Weights of a small transformer language model: 10 layers, 4827 steps.
MLP neurons of a small language model. Each row is named by its layer, matrix (gate and up: input weights; down: output weights) and neuron, and shows model dimensions 16-207. Each number is 128 + 24 x the weight over its row's rms, rounded and kept within 0 to 255. Numbers have three digits each. A neuron's up and down rows have the sign that makes its largest values positive.
After each neuron's rows, "fires on" lists the tokens most often at its 100 highest values on Wikipedia text that the model never trained on. A number after a token or word is its count.

L7.gate818:134132116120119112101128104132114169096126140124161121123088102114122173109125123140155137152121140119136139151124099128127172100104149111111131134091140168139146146135091125126142137146101105083166153119149134097124104131156135089113092150159115147124148119130137127126135114142131160096079105149126096123081102113172120123119184145163082121126107185118117155099132117095135098084141137132136157096102147095128099139099110129141127126138143125089121101128158135117106074102136096134108141148140134096104140105106137149111041131138149155074146130122102146104133150111147062117
L7.up818:164197125111139141116134152183136148129110076134120119085133152155119113115149126132144139103113112141145133111148135134114151133104143131078123119077157123121166098101146117143160159135100108139117119176125152109107115113106115096153164095092130157114136107113100115111154141117159149111149138157174090115104106092162140097116141128124108129102143121132132187094108127130096134133071117130159136144144094147117122133095157131133089137136135118152120126103149125139103137133116111126118155079161137155148177132106117122146071098124111155212157150133142175103151124138137160098
L7.down818:140149167125142140102109150091119113118090104136118126188137126128110127137129145108104152128159130160134112133101112145119093158146171122111117099083125108131127100097098122102139125136148154125101127110121179155133122171111125137069140130127139167146146132110127124124060092097142147164125101101143162134169128110058100154110103148142155109132128095136119081102110112141124150145155146143117137102099110140138122123127131123120146122140107172118127098114098115155145149158131129117146130098080144099139141125108116134178172160140147115129118141125101150115132107086159094169
fires on: "." 36, "," 34, "| " 9

L4.gate102:139112132122153112126099138085107089130122147070116127158117103107110162152116143130097117125166077098127172116129155116155126102116148066123104137145104128125144119146112112127144114106149079120170079125137154094131106134141119117104159132134124091094106138122185162154124142134146140148156178108155180147129115120115112132128135117117155129166121134123143160127110166140136150147067079125145136149130133146113139121136146123132145154114124089122113156151160133167054132135121121158137132066100166137129183119119160141119105163132123155125134143079126126115099160167109167098
L4.up102:131136086112114130109110147128089134122153116138103132157148162101124165157130174142147067090139141071130138145115106171131133132142174147124187125125132142118095140186148153109161121153164128097113108120144177161167129106072138142110154112157112135145111151168123095169134132134092131124188139148141126156121143152141114115145124129163132085127100143099149132148093143148112149134096121155113142140122133141130125160159125106121128146107125137149115158112154119149086120113111098122158135123166154107125144141107143134101147142142138123170137094113156118095144149156164169115
L4.down102:134135141126103133140137149112114085098095119147082105130113103125111180114132105126106168086169142143107115186079178151132093122116099104145153117136153114130162142100147151088117102109142139112105135112092134077132171098173121188124115123146110129138172117080117129126146141122140154131102113144170136128115149145105131143113153100123171152142129126174146153116118130165108146076184083123129115098114117143143123126129111139123124109125067098122103108091090120087139096090111122117124129109114107145108083104140088101136120102131134117115100125099112123163123140144105130122
fires on: "\n\n" 50, "ely " 5, "over " 5, "==" 5

L5.gate464:071148113120084130104141095133099142132070126132167090161129115124145116120150128080122096100115117129097158126161137126146097140100158111072118107171133113133164159113142152119110172133142120110169117100126114135120117179141117109097134123162165148144132104124127080144154132143121108143114089171075101125156172119118116119112121146153079178106123083136127120101123114121108133107103120161122136153147147104128065092076175131125116117128122143145150148136151102159172130116132140083158118113123133146147136091201147135133105103138116099138106119111115105135070110115102087144
L5.up464:113160134115123128109106124159191164120134125119174107138105109162114115107147128116114132121152129152146128135144108143146093150158128172134118113113106081111088140091136143114152157107114146143146091148132132099125147149116114149093139174114123157089112121156114112115092116147117160138130155157122112144161147074156094065087159121129117108094110156099148152147088119131100102116138128132109120122155113109123073159120107136151136116172118106166136120119110103113155103148130141098137144099159178130196132112142186125114099165143135098147131112161162082121111156136138136145
L5.down464:124165094098121105156134152134065105123090087117109154145140084092125111128114117123154141120112151139108128127157166135135147110152158109109103163133118117125134138131119174141147103106163091131127164167119136114111099158129123103102132144131127139113134141087121128120157083140060127146109112152136136137095111154101161084125106151135121109157129133100100083151109150142137169110094129107106128144116132120161186090164176168089097116119144161132135091178110143096132170107110107139102102166084078109141126101130144137153118108119139143133086137116102128106133126119116101138
fires on: "a " 61, "(" 5

L7.gate242:148131147142123149109141060144132156136109108139118138111144132074094134131124164107160159152113131116158121169114136168126083166138141116110098133151159133150099150143119137137102101100114140092097151132134095110149139147122101109128138120158150101165162161090150123146135114112089103127096105102164144095164167124112101134151117094109133130147084110108091152137123088129118081148108113124128158134155173113174111146149159126095112130131114112151114160097089143112073126098107124109068173101157138084115120104139158152158128111105125100135125125130102153120140136080099146071
L7.up242:096157141145096140122115108103145131098104115157122077159171124131087082103127120132112138125141132132159113155138184154140132134144119149103159102145154116131119135102090108144158128058117119087098115127101123129128142121147137092137103184122157164109107117121140117153188078112146087137115130121119162165148140110129138111137122114145096099147116122170128144166111126071078121152111116116192170150106158116063129146143164163128137148111106110126124107191068111147104160092128126156108154133139141122108126115182095122111119150158166120130119131117159093128146097124126131142
L7.down242:152159130132098115093136110100115089116128140121102110153168148099152127110151147128117117137147126122174099104154152100104152160120135103159108084121146182151162114077108131114178139128087124099130119103136120092149127119094135115134152148115110145117117143096092126148168143124129105129151172174080142172150138132174083112108132127103195127136113131132157128169127131155134116138112137137119117179150167142121155148157140124093133112122096113120131112145127126121151137156128097132130137127151142166151157106130117152145111133141123086145129156145145151146125133120165129122
fires on: "A" 87

L4.gate153:131132102148101078116144103181115125137158135106148145147142104094149117087139116149126105118140131112127129105108165138135170089113075143139129139116110129140119141156151095169133126107093110126103124112142134121121118068153133099122120082144121135125088089149178123167107082107113104100114182155092120184108117127130142121085097135102104114113129128131122105162114131145121163114164161132135109176114122109110135099150135152119102120147184108131148100167105142115108144128128103141128128147131114108139116095120116082151131146108164143145174122116177117143118119144135150081
L4.up153:082130109142107141108142109137108125148161140101171099120101143138086133101138147102098108155179149102152104135139141118112178120146107112107121123138133148123091132164154134131147090131128147142065146105107124133163099151125099126144118125141142092145128130152144152187126091093154111143157158113122129124121091142114101114110158131145085083128152170132122086126152138111133161085114134128138126134104151110039131121112117124108094115106131130125137107131192155097103101075159114111113142118160143114131139123093113129164140106110123167151132172096193097120118122191083126091
L4.down153:140110127113151169121108120106145104110075103145137107139158140166107139169111116160172131134132132129132151143088130150132157080116103150139136130118159167102155153109136107147090162125177114156147105117106138142096125111150116149121120140130163151098112137103108082112169107111107138148117093114147144150140177097090147116139125101139133136115155112182171133072108113104137144172140172089172150111084135129156165134137143166121165140125117133133126152140088117106160125118125106143146099111125114165109139152141083123134171145129132114108151129101164154141110108128117132146
fires on: "er" 16, "to " 10, "against " 8, "of " 7, "comp" 5, "from " 5

L4.gate352:113084115157191087078127123117087107137133153144127142104102142144115131100117148147143124131142146144151122149145077130134161122158169165123104150122092125140126125143133125128116152116111095132120121153142107116119102114103134112125126135124176125072148107168126133144072092114131121157117164075154098139122111113121130165126115134126124129080157128170101109161141130141126148150158128137135123130092160124120132102132113127159131085127141175105114127167087104122075098140124116163099088146115150128127167147119079088130149154127123123145131111120121127122139124121131112113
L4.up352:128102130095116106102129155137109155121109120151118160122143090087138139113116112122134116154098143132139162110130125110092131152128156151079170124101148107172149145176137145133125113107130122125109107113173143135120126143161155111129101148118123153129133108149162164137138096166139118119101110161141097123102064176124133130138123137147105114117126125151098191144102122137083150123150143127144099161080133158113109101113132106141151132147124149156115129081092113103113120148100137121154153147110117123129124102111131155134097085151118114129155108158141139150160132131095144154
L4.down352:113153166175090111116167144159134105079145153144126092131138148133087117109131144141146129086152113136131113122133111165170126128127120148135123159096142070098125139134161139111127129100119116158100154131121104123100155110122154117156124131103121135131096143139133168135127124133139138127137134151110132075143105128105113078143132106105157111124126119184108133133156069139121152160135186153167154151131107121124133109107109124115134108111149174181053128080137126120103153130161095134156152143095157114118143136118154160134077190121123120160122117116169119110121109125146123111
fires on: "in " 25, "\n\n" 10, "\"" 8, "on " 7, "born " 7, ", " 6

L4.gate90:090121126123127124059178114096074126142100154149134108146133106151119135162163131142116126171092155151125163084125121131121142147153111089092118143127126133132119152118103144137140123163096145136134162119134158134117130146137156149117144160140096106129160170113115114165192122131110112153111120094097129104121134136091111156130142104107134133132157128162113112154143139082117133161142082131117117142102114166102173112127153089080124169118124128146102135086122155132086113132138131123091124161119106142146100127151116157122098107101128160109142128151107149139081149160144120095
L4.up90:140150123120133110112140114116122088115131126111090116144132128128138115109114112152119172140114154144164137159097143166086094130114132092145172127166158120104148128153160136130134082139145167159149136101078142111130167101163143117162127154122149113093144148096115155121108131128154129141137128134131133134143124133180100082132144139127140114142097093126118118089085103177129137131130122124083120178145142122141105127182091102114158092114115124123146143133134171119137149132116074128133134097127128167127165151163162150148189108098119163113127126115117148140144114136115144186
L4.down90:112167125113140118156123139098132093132149102102128084159137142158137144113130102119125146148176165132128136169105170135152090099101138128126174147148125138120138108133146129157129107104129142143159137077133114113128119160134111120130139125170125166126162121120143159153129149146123154187124122148105166188174100154148150105099133155116157132163128140128157078161166100151104131074140176133107109175141149114109120140134122145161174123144086085098094167127104163140146140118144092138119138117121126159120174150179140164199150095118174154085118121110130119168088119164097129181
fires on: "\n\n" 81, "ig" 7, "t " 4

L5.gate963:112149103136135109098126141161098127135164152141102140125136155134126122139147152131157141135097100127136165093115068145097131146092079144134131138089182137101150106129107138106140128173109108110153149129185105134165100122121180123112116132102143125125107130153120146152116152101120131158134119141096120117118139119141143155127128166157155123129174118114063102105082077119113135165129139126132155136149117117130113142106108129181098102126127129142106150124154131111142146139114111160124194147135146106136127096086096135107136129121118104158151162122103136178097137140117098111
L5.up963:138164128148091100158102080107154149123155139174144132102128154161102122154128119080118146130083157155114144157145113122100162107107138154116140123087117158135112104138107112133071068123164115137156149142095140107132175130122111151115134093117124143063114159114129170120116125132163117151141123114130141163150099093121143164119101124164102154088109147158138067111080121144091154140140107155138137126150109125128115135150160141143116126161117132145123091133076141113106142140158124158118118107112119116158131100105156116120147108101154127121127127091115139150091136153080132111
L5.down963:125122147126115110173142129118179134166110122153142137092106090176181155131124123147122124122123104140085115117141118135098172070132139122174121175117104139131096139106121078103108127153134116132132110104145123109098113103085130087106139140101143113085096162144088136103143138094149117150135153147093168117131117076109127140103185144115149119111123144091128147105103081096133119101144099157135083176109143157144114118150093135130153139132131202166133131147122149119153127085160112156140149120124132149141131103097137127147100114124122142118118083136121114092153135137127153100
fires on: "m" 61, "w" 12, "M" 9, "F" 7, "h" 6

L4.gate687:148134131099123158154130135134152102086115119116149122116162125129093166141097096109136135121146142168130170124130110104060111099134129118124125109092133147101145145085122129199105088122125084115092133110115114154127136120070094146193117150119121127133097116088132161135085129145122138149090111160113134098129075135093120126118131099089121130142114118148106148122149146144169142127139139132131109141138135112122112144191119130136128135119113129134111104117143110134146123091125141140088100072160078133155134108131121079143161131168135121195126130129110124121092155125125154086
L4.up687:100094143151146158137139123109133122147092118170149133123180188152162109134163116107153111155124136128094150114125148147142112099112104137138137126129156108085113135102114135157122080115111099182128132097185113118171135118101138114085131117132160150139122124098144133107143108101111124143113143128123159099109089152100121151122117076168120122112114102085171144124109098090155143113117128147159105111113113128136112117114142133107145141121133104144126105124160117122144154133132104103086093124171123124125079152197071100100120123098115131122126089121119137109145095093144112106
L4.down687:081121116128160138159144093101149105106102129188172126128121150162123126149139137118153116130134119104095192153106129071156079119097128175164124105129122107118129129104138134134114085133123136176106125110140137131166133119146147124142149120148138169136110127092149139105105110087133127088133109132135138097089102114115110103107116071124104132140102125080150123144129154109115139112168099119144108127149119166093114079124128108111124166134154156173135109106137132130093131098115091159115076113157158156136120117154093075153114188148127147130115151125151136140131111126117136061
fires on: "ter" 24, "Ter" 13, "of" 9, "arg" 7

L7.gate408:116161140100157106113126132105112100086099119164061105114158105162129075170150110117125090126117160140126157151128118148070120095180140144148140134127118180145124128089102143122135119124149156165121106130104133102095144088145159145096125144162121132165162138144118096150128133150103132141082177154116130140143110142156106108091161109172114118136121096111109118127147127117119153128149121122176129174087133137182111134168086117158122041131159191123107115122112110119137131177145127109086139141128163122087126104135087094125133138116141147131130152132130168087102140141136125118
L7.up408:111161106107169147104135113087117138104116145177133135135168132131131112108126119173108153124109141128130143140128157106129118098133145102146135130092149140162122141093119122137103145103158135127097143132105119094093123143105111105086136125117151095178143131145132138125121107125160121110123128154142130136144087092099145094112137144102111176109147187148124106167129114086177133118123118197171137149130152140127127115112092126095121123128157105120110155115128159121110163105107124079156072102116099135097142093081145153113120117156103163146177180177125141134082134168107115107
L7.down408:089102121131133149088078124099121132149096114148095123112122135139122128168172138113157156110120169106155093089155149186147130127113171107135124171129124141144128131101120087135089105188156112162127157110133098100077109155133196142141143136113172143120108153109130146116129150147133134147118112147154141144121101121143086117105127145133153108141144108115157107117133163098168119123153130151127088118131131107104113077140135107122146162140153122118138167145123148172112138144142150098157134121094157093118112094133130097109117144105159154132126174114119110109112106125122161101
fires on: "G" 75, "g" 23

L5.gate573:143102176135135142145129166074089135075175113122133108130168132112128079109131134156129141148118131114114134107114127107147132105150141183147139174116148094163102130137159139156105139113126112097096128118122113159120079149102164171126122116120119081168093080111121117134118123080110134094141126119109124123130126144136116110156115120166114208115147186151130128168113116145122143167108154124126122125124122130129095146139094115154133095147156112144146175131130169132126157139142124126147148143103129075187131099127107126127128129130129146159106148118119091118150158151123121113
L5.up573:141087124125128168105144125141112110152151108149160118118113170123122127108166110173121109192111143137122138109132102076156149096133124131161151139142126169138138130168142125077077109146122123103079104109097097134106114124107109149093165107105136119167139122126082135090119154161144175095129135120110151124081143107110145081165126199143089143132128139161098126129119104150077124102079102140130131100089131178136141128126079101123138159148126121129147104113156152098145118081137132095099131095139135094160156119124132134144138111129150130091111149139129105135083154107098155104
L5.down573:113167146092103092116104126141085170107150120118113121135189123137095120126138119143123143126118111137141194131122120165099060101102125145150147168101140144124093159122100158110146187094143091131111106159155131157123113100111116115186119120143177118130133149104140109072146119125101149181137121118108109129147134125154135097132100125114153152155099140206115100153109135142156082086153109117116137106126119118134139126084159142155130157130117161105107115113058099156107143149149098167123149136101137130082142108119116101097141087134088126130082146083132109147123148140087121130
fires on: "p" 12, "compos" 10, "\\" 8, "of " 8, "from " 6, "M" 6

L4.gate822:168110107129131140145129144149176154144163105151140094150103092138134140166164119133100116142115133131115095112129155112129138120135109170052135158107132083152131104151157125133118078121109140158133187117117105142129140151156157112116112117133108147175119090110145128138125091144116157081122093122099130108140111101127127105149172091100114130141112100113147109098152142138120116126091131134119122125154134124090156142099070125099105140175121133120144117107128154173137121150137106130130133161158130169163127116120166115111143125181146120118166161116137164143153090165103094116
L4.up822:116125133142120100135131159092131134127145110179092138129159143126121126143123120139082105149114138074130150121114157126145069139124135149192108135128164143142118131109120112127131112113128132133148060098142137144099129114184151150096138085141100114164139122189146151090137157139111163168149149106135109144102120099102126158144169117096111131160163137149114115137134161147096140165126157142161083100127104117116138150087121122084121121127139125076149174108103159124136094148096141109149135155130165148147130162100171111113113125113153128139155149159141089153114153067140129123
L4.down822:129141106137146165147134114109127078156115099129158157082190116117153141124140147077070133138177159119090115113120082098174118152124112134107126118146121142142150164108158125128170119156116151103121129115132102111147171128115139121132170077102158155176135123143131139095154156125132125123127134117110070113127094151091133128109138113109111105114133139092102126083126130114106160147138079120097120138143138108099189126127087092119149116125165153101136123123120124129092093142097129093090149141144170098083179151155128120171113140120108119123103120160139148114123198102120086143
fires on: "| " 33, " " 14, ". " 12, "ated" 4, "'" 4

L7.gate198:099133134134113159123140147111117118115110121101121150103075136123132110107143118096081133154128139138113172150205097181133122122117137141063100147115132161102103148075149120113134140115098120112106143110105178138121135134085118151142090161177097129171153108104127114161161114120161144123098075134104151167117127152128099153104119152115114167131119142153157135132102132123133156140127105094137128108131139142146115152123079188104148137118120176149146139140140138164146145136174142129127133143123114102144064129164098116101132102133154123147130144155118152164115125124104137076
L7.up198:151137134126135173157126113135188121137123098075081138121126133116115113118112124128111155085140118125177123104150146100133133121111147137112139121129141108148162156124112126104072114106099129177149095127184130133113134145116146085156149120120141122173088118119115101125138119102115107128155118133131138132142134158143136113145145071127167090077148146103167157107080090126141104085154115104126080123158132085102125157149114140085151123170131109130119111170148141123148123112127158129089112094158105119162164114102102132091137131172131162161177130142140133151136129141164129102
L7.down198:091149094131099144153155129137103129137100124147124111107137130080062150114154124139121124125117098088128122090120152109161118110147144111108105126131077146125148058109103125113126144142146192166139124095167117115081111118100129154102120116112134097137140166159130103139116150181110111167150128126141174113118092161139103079148106127130111154118131161124116127088159123180123125093129129127085129123168080124132130163143145087089122144081131107142148106132122106119125172111122095196119109102141101118128120134140129158172127104115132143092138152097101152111143153116148111143
fires on: "a " 78, "A " 10, "as" 4

L7.gate881:095139155090138097116110102156146142143131081109123093147119126160100130132143110162131100123110140139185146122175114135153115129133110136128133092132117137107109115104157121131140129113145164159146133123122136137084161107141150117126089115087137098102135146113094169156155126137109127165132105161140113150143145109165132076085086122104136137139107102104164125146093139160139138113106114156123137119112149125126111117129136129159158152087166117115103140149132154138106133118147086106147045154094161134121140115110113121098134131102172124176126189138153142133114156143056139133
L7.up881:104096167099160120153123143098138115162084130134113109105129154133144135158107133122188133145129119187136147159097125126106162113121101141141162151113151135133123145138100137117120108166123122151130099139165117124081146112105093088116131133175152119105140159113155143140126144111126159137142138160136153113150133092112135099104132127147124132171141092117122108152136130103127089184132057113140143127074148115117144112118132187082147145110142144049126135103118130115128109104145104145126124136125133134159165125099148164160128132110127091090119118170138143110127116127151140159
L7.down881:164147132088141110157179131095158132099160131111135123161116110125161121154127137131130121135128126125069130093138138174118116152161153118121096151121104159121105125118101127114110119129108141121141124103114096160129134129136115109134117079140137115148146166159092123117148121134137132161090155121132132077138091154104154191164110125101131110118113177112101147080087133125128148117176155122091094117136071110153149120127133114155094117150141153078114150165140137128119202132126108129160153134122114133173127091130131117125109146176078178126088111140143118132153113117140140118
fires on: "h" 20, "ar" 11, "f" 8, "br" 8, "F" 7, "li" 6

L4.gate796:116133142130118070118132110189182146133151120135169216158147150117122131133125092130120131147137119119144144105120130150135096124162143162096143122085105141124123114155138133106130141149074086117110187109150151137123124126122129129121124094148146084130127174147106150127117127140103147118127172104136133098109125114131140171194094126137136150132153156217157113176100131124176154135119111145125118133145167153134109105120116130132094117122160143129135102113107124133119138143084132074126114125152118150151118171118096148118124071133109113171147182146136120114124126099144151153
L4.up796:133118143091121101145133109123161121106151116145135188126146136136162092126113126143109147136095149116125136157134139143139155101126167086136112131170128141133113145147191127138144126090136132124094144138135103053139087093147142115138135131133106105173174134138091130139143141153150109137119167136105121113140177118160176138162148121102102136139118137164141112141100104112151133174123102136128115167159116129119127112134131123130152098156158141126113101088090103146173133106139126074097130119134116173165113099134120165128141129086105114163134126084123085163109129099118141148
L4.down796:067153134166161161148136120152168105100134126135139125131148163106128110142130126143100105123133130176129139163115137094107140090125114100151122115135111158134104170122168095112115157135120125141128152135127100126108091105154118162136171079139153098185133145121095146132108157136122127125128121142161116139171144148128162145131172146124143120134135135133082115172118145093107093163135139134131153139183148113117142131136133144115097122141166107145126125089098096095100105142124139137123119130167113177167131135096088111106126108131092084128096156090169091107123094087133144097
fires on: "y" 13, "ar" 11, "b" 10, "ourn" 9, "emb" 7

L5.gate303:109120165151154110181109157115204159134102154083142133128141115166182121094101150140152115110165114157111129127114137106111124142137142129108127102121138123131139132130123144140139141133109082129100135149138172184180064089120115157164121157094145081153176130101144162109130180101131125130152110137148126125122153143161177092109118115126102159134134103075131146129140173098142131144095143118085175115117127154119106147132164130111104151148126106144153074138151090155100119108116112106140137145148118166139142128129129123106095143117133128163136120109147142097085143108092147107
L5.up303:165152171135107103135124100148140105106089149065138125092087151151155162132096112201110163152111127145125160149132176120133083151091103154115107122123141152095161122120126152132149110110142151141147201173108123104121165108130128089118109134182126105125155137117109110110134154123144143149098102116113123127163110090130135150097126105096156146118120115150093153149155141099102106113106160132124133111113128102146155114072098134101092130142158106166083118156116131160148144137104127110095138135115131079166089162167137131094090152112085108131105148141112162135141108139136118114
L5.down303:122110114156128144143124094109131142164107126124153126117108117148148100152139135162134166130163138146142165116144133120145108134089113166148107148146116133100105164103115111139118135135108160131154181161079142153157099065144131112156146147157117110114172116150097128134124139102141121143111151127142123101090147120110130138092088129128098153113143137116122093132126124093101174115114158137108144119136127102162156121140093134151107128121121090117108100144142142131126168082147119108148136179145141100143110130141143110175102188132169135132138157103178104087120131142093180071
fires on: "ter" 26, "tur" 20, "Ter" 12, "er" 11, "Ser" 8, "ar" 5

L4.gate861:109098104157154145141123134104112189139131160095090139076163188106135117180124109160093117104090107155117165118090103147169182148163128148132111152134124171122109102138105114137119153136140113119093132122120144133151111130075164155139098167132154149116123127129162134141124101157113129129146164145089162131125123122105133157126080135126124117136110140112113140144161141116147137143171118091093178088114130123097150141112144148142086126123114131077127149124155181163156198112116124125108142109094123149109163114106116108145125117141177080150118115140129150103154148130117112135
L4.up861:123132125167147165119158132138141147154112081088122114063142136119137142176125127091109122115120140130122143151128118117135159192104093127158110139125144148144120109101157169147143130115101145099129117120052167130132128179144161148148108142090098103095120134119111112149105092144136124162160130160117129129127139135123152151177132120141129131147123133136122155146158121128103174146148114127139098113137115118063176123076107129134118123138110073117106136111103118151110140147128091107156172117135105156136146164143133105113091118150155093162131080140154134087136131147091128114
L4.down861:123115099125106147116128133115119139118096114128129131123187164104133117158165158157118132179135144086116146117091089071128111168098097105154098141155097142108169136122117138115125147094106155065108140138087105080099118094138145148159135141111119140148129122118104164092113111160117125170145127154127113120111175122128122120166127095064152100125113147109095139122108110088109139071152077118128112105131105130125134094124103144110102134177112114124127107105080129136137148130093140085163131117132117136149103171098135104127124148149165100162114074101118091138130106140137183121
fires on: "ist" 27, "st" 16, "ast" 14, "om" 7, "es" 6, "ess" 5

L7.gate412:132169149123085117133099088138143126109085141108069116116136110161144173116130149129146097089149131093123128119127131167141141153122169107126095101080137138146116144091157119138117113136119100141119111106179124117135101110139145119146071123108114128124106150115096119117121151132098070133145093167116128114172152136140150117177117088128132118165085143137159137152142134134120149166109126103135153099082107084118115114142099133144132121116137137108170145167114149114123119090133098131120099047122110136155124109105172146130122134164148096122148179147166115126131136147156116164
L7.up412:056156130113162108148132086113148095099145157105140131119105140157122136084119172153132161101126090081121159137121098102098157108173096139114129104165109091102112139118155136193099126145136114179128172110153162139138168118093106093111123133113090110132114134127134098117146123153159131139135113127116144163112128132126116167148118118151136128144138126097134112151098116115129135071097073107088150167155145126107170129138119131128112197124064123167128141140170187139117120128092124122146103113156150071133130138149137160119109163118168109126111121113154147130134139132152098144
L7.down412:182121127108122141149108138137131122061124138098116114125111107146098126130139123161134134109123109131144109146168130146095153111124125143119070105148143132121119157175114126151139123096077141170161149143101158120152103108059113107120135106113139145112139139124113112125145137115128144195143162165094121157138146079122124158137114127115133133152146100143114135130124129087127125108102137139093136201164096103090133157052098130099121125136144097092143150152122137125126093164107144096075132084119164121186149104127113178117125148114149134150107105075146121153138122118148121115
fires on: "A" 77, "a" 10

L4.gate72:148135132129103168097126101119154167105148120116149116148107110098108108116122153125136142135193141158126107125140115160088162149132117133137115123147095103105111158132131114083098136115125170120125131116155103144108118141118147173115113151071102104177121145117122127142103147133110138093113114149165097108146086120146136128125133126139150072111122127078092167144124122114102149124132148143140142088168124144123126151165126150154093175129155130100163148164098095150138163112099117086149081133154171114129117165158091145155125123115133151138155131130147143101131159144161118113
L4.up72:139120130091116158139147089113137126099138118119119118103125119101177116153122126157147111097126142192154115134180111164096104102146160153108137105124131105103114169151132115126111115138146158176146146089159130100146156134062142128088114085105122111172114139150144169140126123155138145154105115151141072144124111116128111146067170130146144088119119091138122174117120115118114152180082091153115154097149113131146115140156112148137121132157160089167117173127144083106133155161101108119137095076143130130104127139157093119117167110143104128132153139161131136092110093132133156074
L4.down72:160164113141101127168110125127118173123100129122131145100103115120097137095121162102117111124107160179106084133127102153168073116120117169164128125153140106107140100151111141174082140139136130149114134141124106151126159122167111110136139127076158108130136156158104134153106161145098112131123117154076117073085113165130113035114105109115169115119150124146119126145099150185102097149131107133113171122108121138087093145121112101122108114156136139158129130082152107159134147126079134157160114137096130128125108073094133127121127153144093143165131155140142103113131151135122126116
fires on: "in " 46, "of " 15, ", " 9, "; " 5, "born " 4

L5.gate144:078151118122138144155129135149132142146114101142105112141122120116122096117171100103100144104082123124117174107121127127137125133144166110119105148131120076139113163117143175143145145152122139129122140115129110186121100155150095154125122111126122170162116078152121128108073137169096142125136168126150133149131131073085117102143120142145108148140115161074157142107173110087116116158148111158108168132151091106170083126115118172135115146136115085099118141147182129135140150111164117105152147045125102149128122119112146112085107121110119157102113149165143147131089119122097112074
L5.up144:151141115110133121135098109141098102139113128103095112106123164100106115142127120129132090116104108105128169145162110153130124163132090131080134108137165133138118157114117167128152119075140153132155138105153154112141088146083121114107095122121126167155114154097158151122097146140122111131120135124190174157126123115129118052166130125133094137134117145071125130095112149136148135113133083172122153125154096108149118132141100140142128125110137098098095154135138119117105193105148139139127125104119105106114129119142128096106128134093158169087128145149115133155074129128110099138
L5.down144:095111104118130112152095109140098096131092102133154123156130142141094113132088117091141113155130143121115163151126107128155122141121117183104134125154127145125164136114181105110155170137120122102144160132116130144078084151128148146136177107154089148094097120117117129084092098148139143102115131136142099164105143131089107039129120145133099159126116149128213107099159145150126115170144128143101117113150118139121162113114140122154153114119128098131071114147084129124135182125150115113131147112124076165116132107146166120096095116132140104123117135122120136122119098105094130134
fires on: "), " 29, ", " 28, "(" 23, "Japanese " 6, "American " 6

L5.gate173:073131111125141104133159121116082114112095146126146174107123148105115135089128116150144111114149141127119143158112176148155162140131141117118118115141146136136094159131153146076111131108130132122080140095155108132119118131162160149171097100163147113124151104134106127138167149058146173114145099143102059112127088126137152136135137128096123112109165102090100086148145102141122130151141148142115157143148119124122149175140157091112153104133151115098105153137150115117104132131135142109140158142112166153119129123147187148117132118145123140143169141125132079114117151157114125121
L5.up173:084137171121140076132140143115103128112114102124107189099166125162131142134120088127129098106136098116100162119101142141132161138083154110133171121127113146141112122131148119107128128155131166101131134118135103130113122086107160134142148122179118126128145172146193113107128145136121123134157113110106093150124085141152125108136177142136159130095123110106145103122153136081139144165115136115136117148176141099136096150139138059130168130096127138120103151089135154108097142143155116143158136121118141117135163120116185122144116093155126185141142137153120139169105183160115123143
L5.down173:111120165154107127157156179107101065113129104106184128105118141143171145152130114139119121148178124115116143136127124146186105182067165117134141107163180142126115134110158156122101094128140128135135124130104120109123101128127154116133111122179130136126129140121126133139150115129120140142121133096132111173130107124141116025121160130097144127117147150098129117082146144144106142150105151133137129101127185132137121156097155094140157131142075092119166134140114121115123145141149128106125134156136149127130131163170154118162095109158145131131165117120130134096132131133101094085
fires on: ". " 51, "| " 17, "). " 9, "- " 7, "• " 6

L5.gate947:126164117104132083128137078109078128161130142083126149155177148133127120142149158110135147138115142113125158170140112171130119089137123128160156145100134130122118136098154094187119090124144117142129181123120115123121114115182104113145144147135118101129139146132143101119149109119123134082117095121136139143095117140112154144155136121161136086102130129079095136118140122122128142149143150120102152132129122142121054090091112062113106101110178139128148105131133156157132162096102129132136131084084092124128101120131115134106162137120121138103140128091185106101114166092151152159
L5.up947:115136124166112125103143125079101171109132132101090148137135108142134150130191117112134130118184140149183148125138102139162122100145111121160141150116148130162125112145120133133122133140174138103065134116153119095159105152144166155111124184123124129142104134139131099125120141134155113120080135111113147136126158116141133132127126154127147161129104142112102127123158119119139118102141130082121123125131183154110098155090114119077107135137113120076120134136154121114128181135115059155155118119126152109059118151160107151094185157127124173113170120137154136113162153110145144174
L5.down947:108125114096145089139104116080109121152094078094088125155139132129149114132160163157132114144072132171126112132123137134131121108147114129127099140119119107112129106093137123100137150136161134093137170115127124096133114132093177131129129184126121118134093124130122107095133128132149099119137148130104177128088142133116132128075104109109136118100130162066115164100124132099142111103120147182141176148148145128147105101118062093104162197131150116112092136136127114121125139127120158119199142107134149123127111141102119147109147145128115120102151095120165125103171127122146155147
fires on: "g" 66, "rem" 12, "G" 8, "eg" 7, "te" 5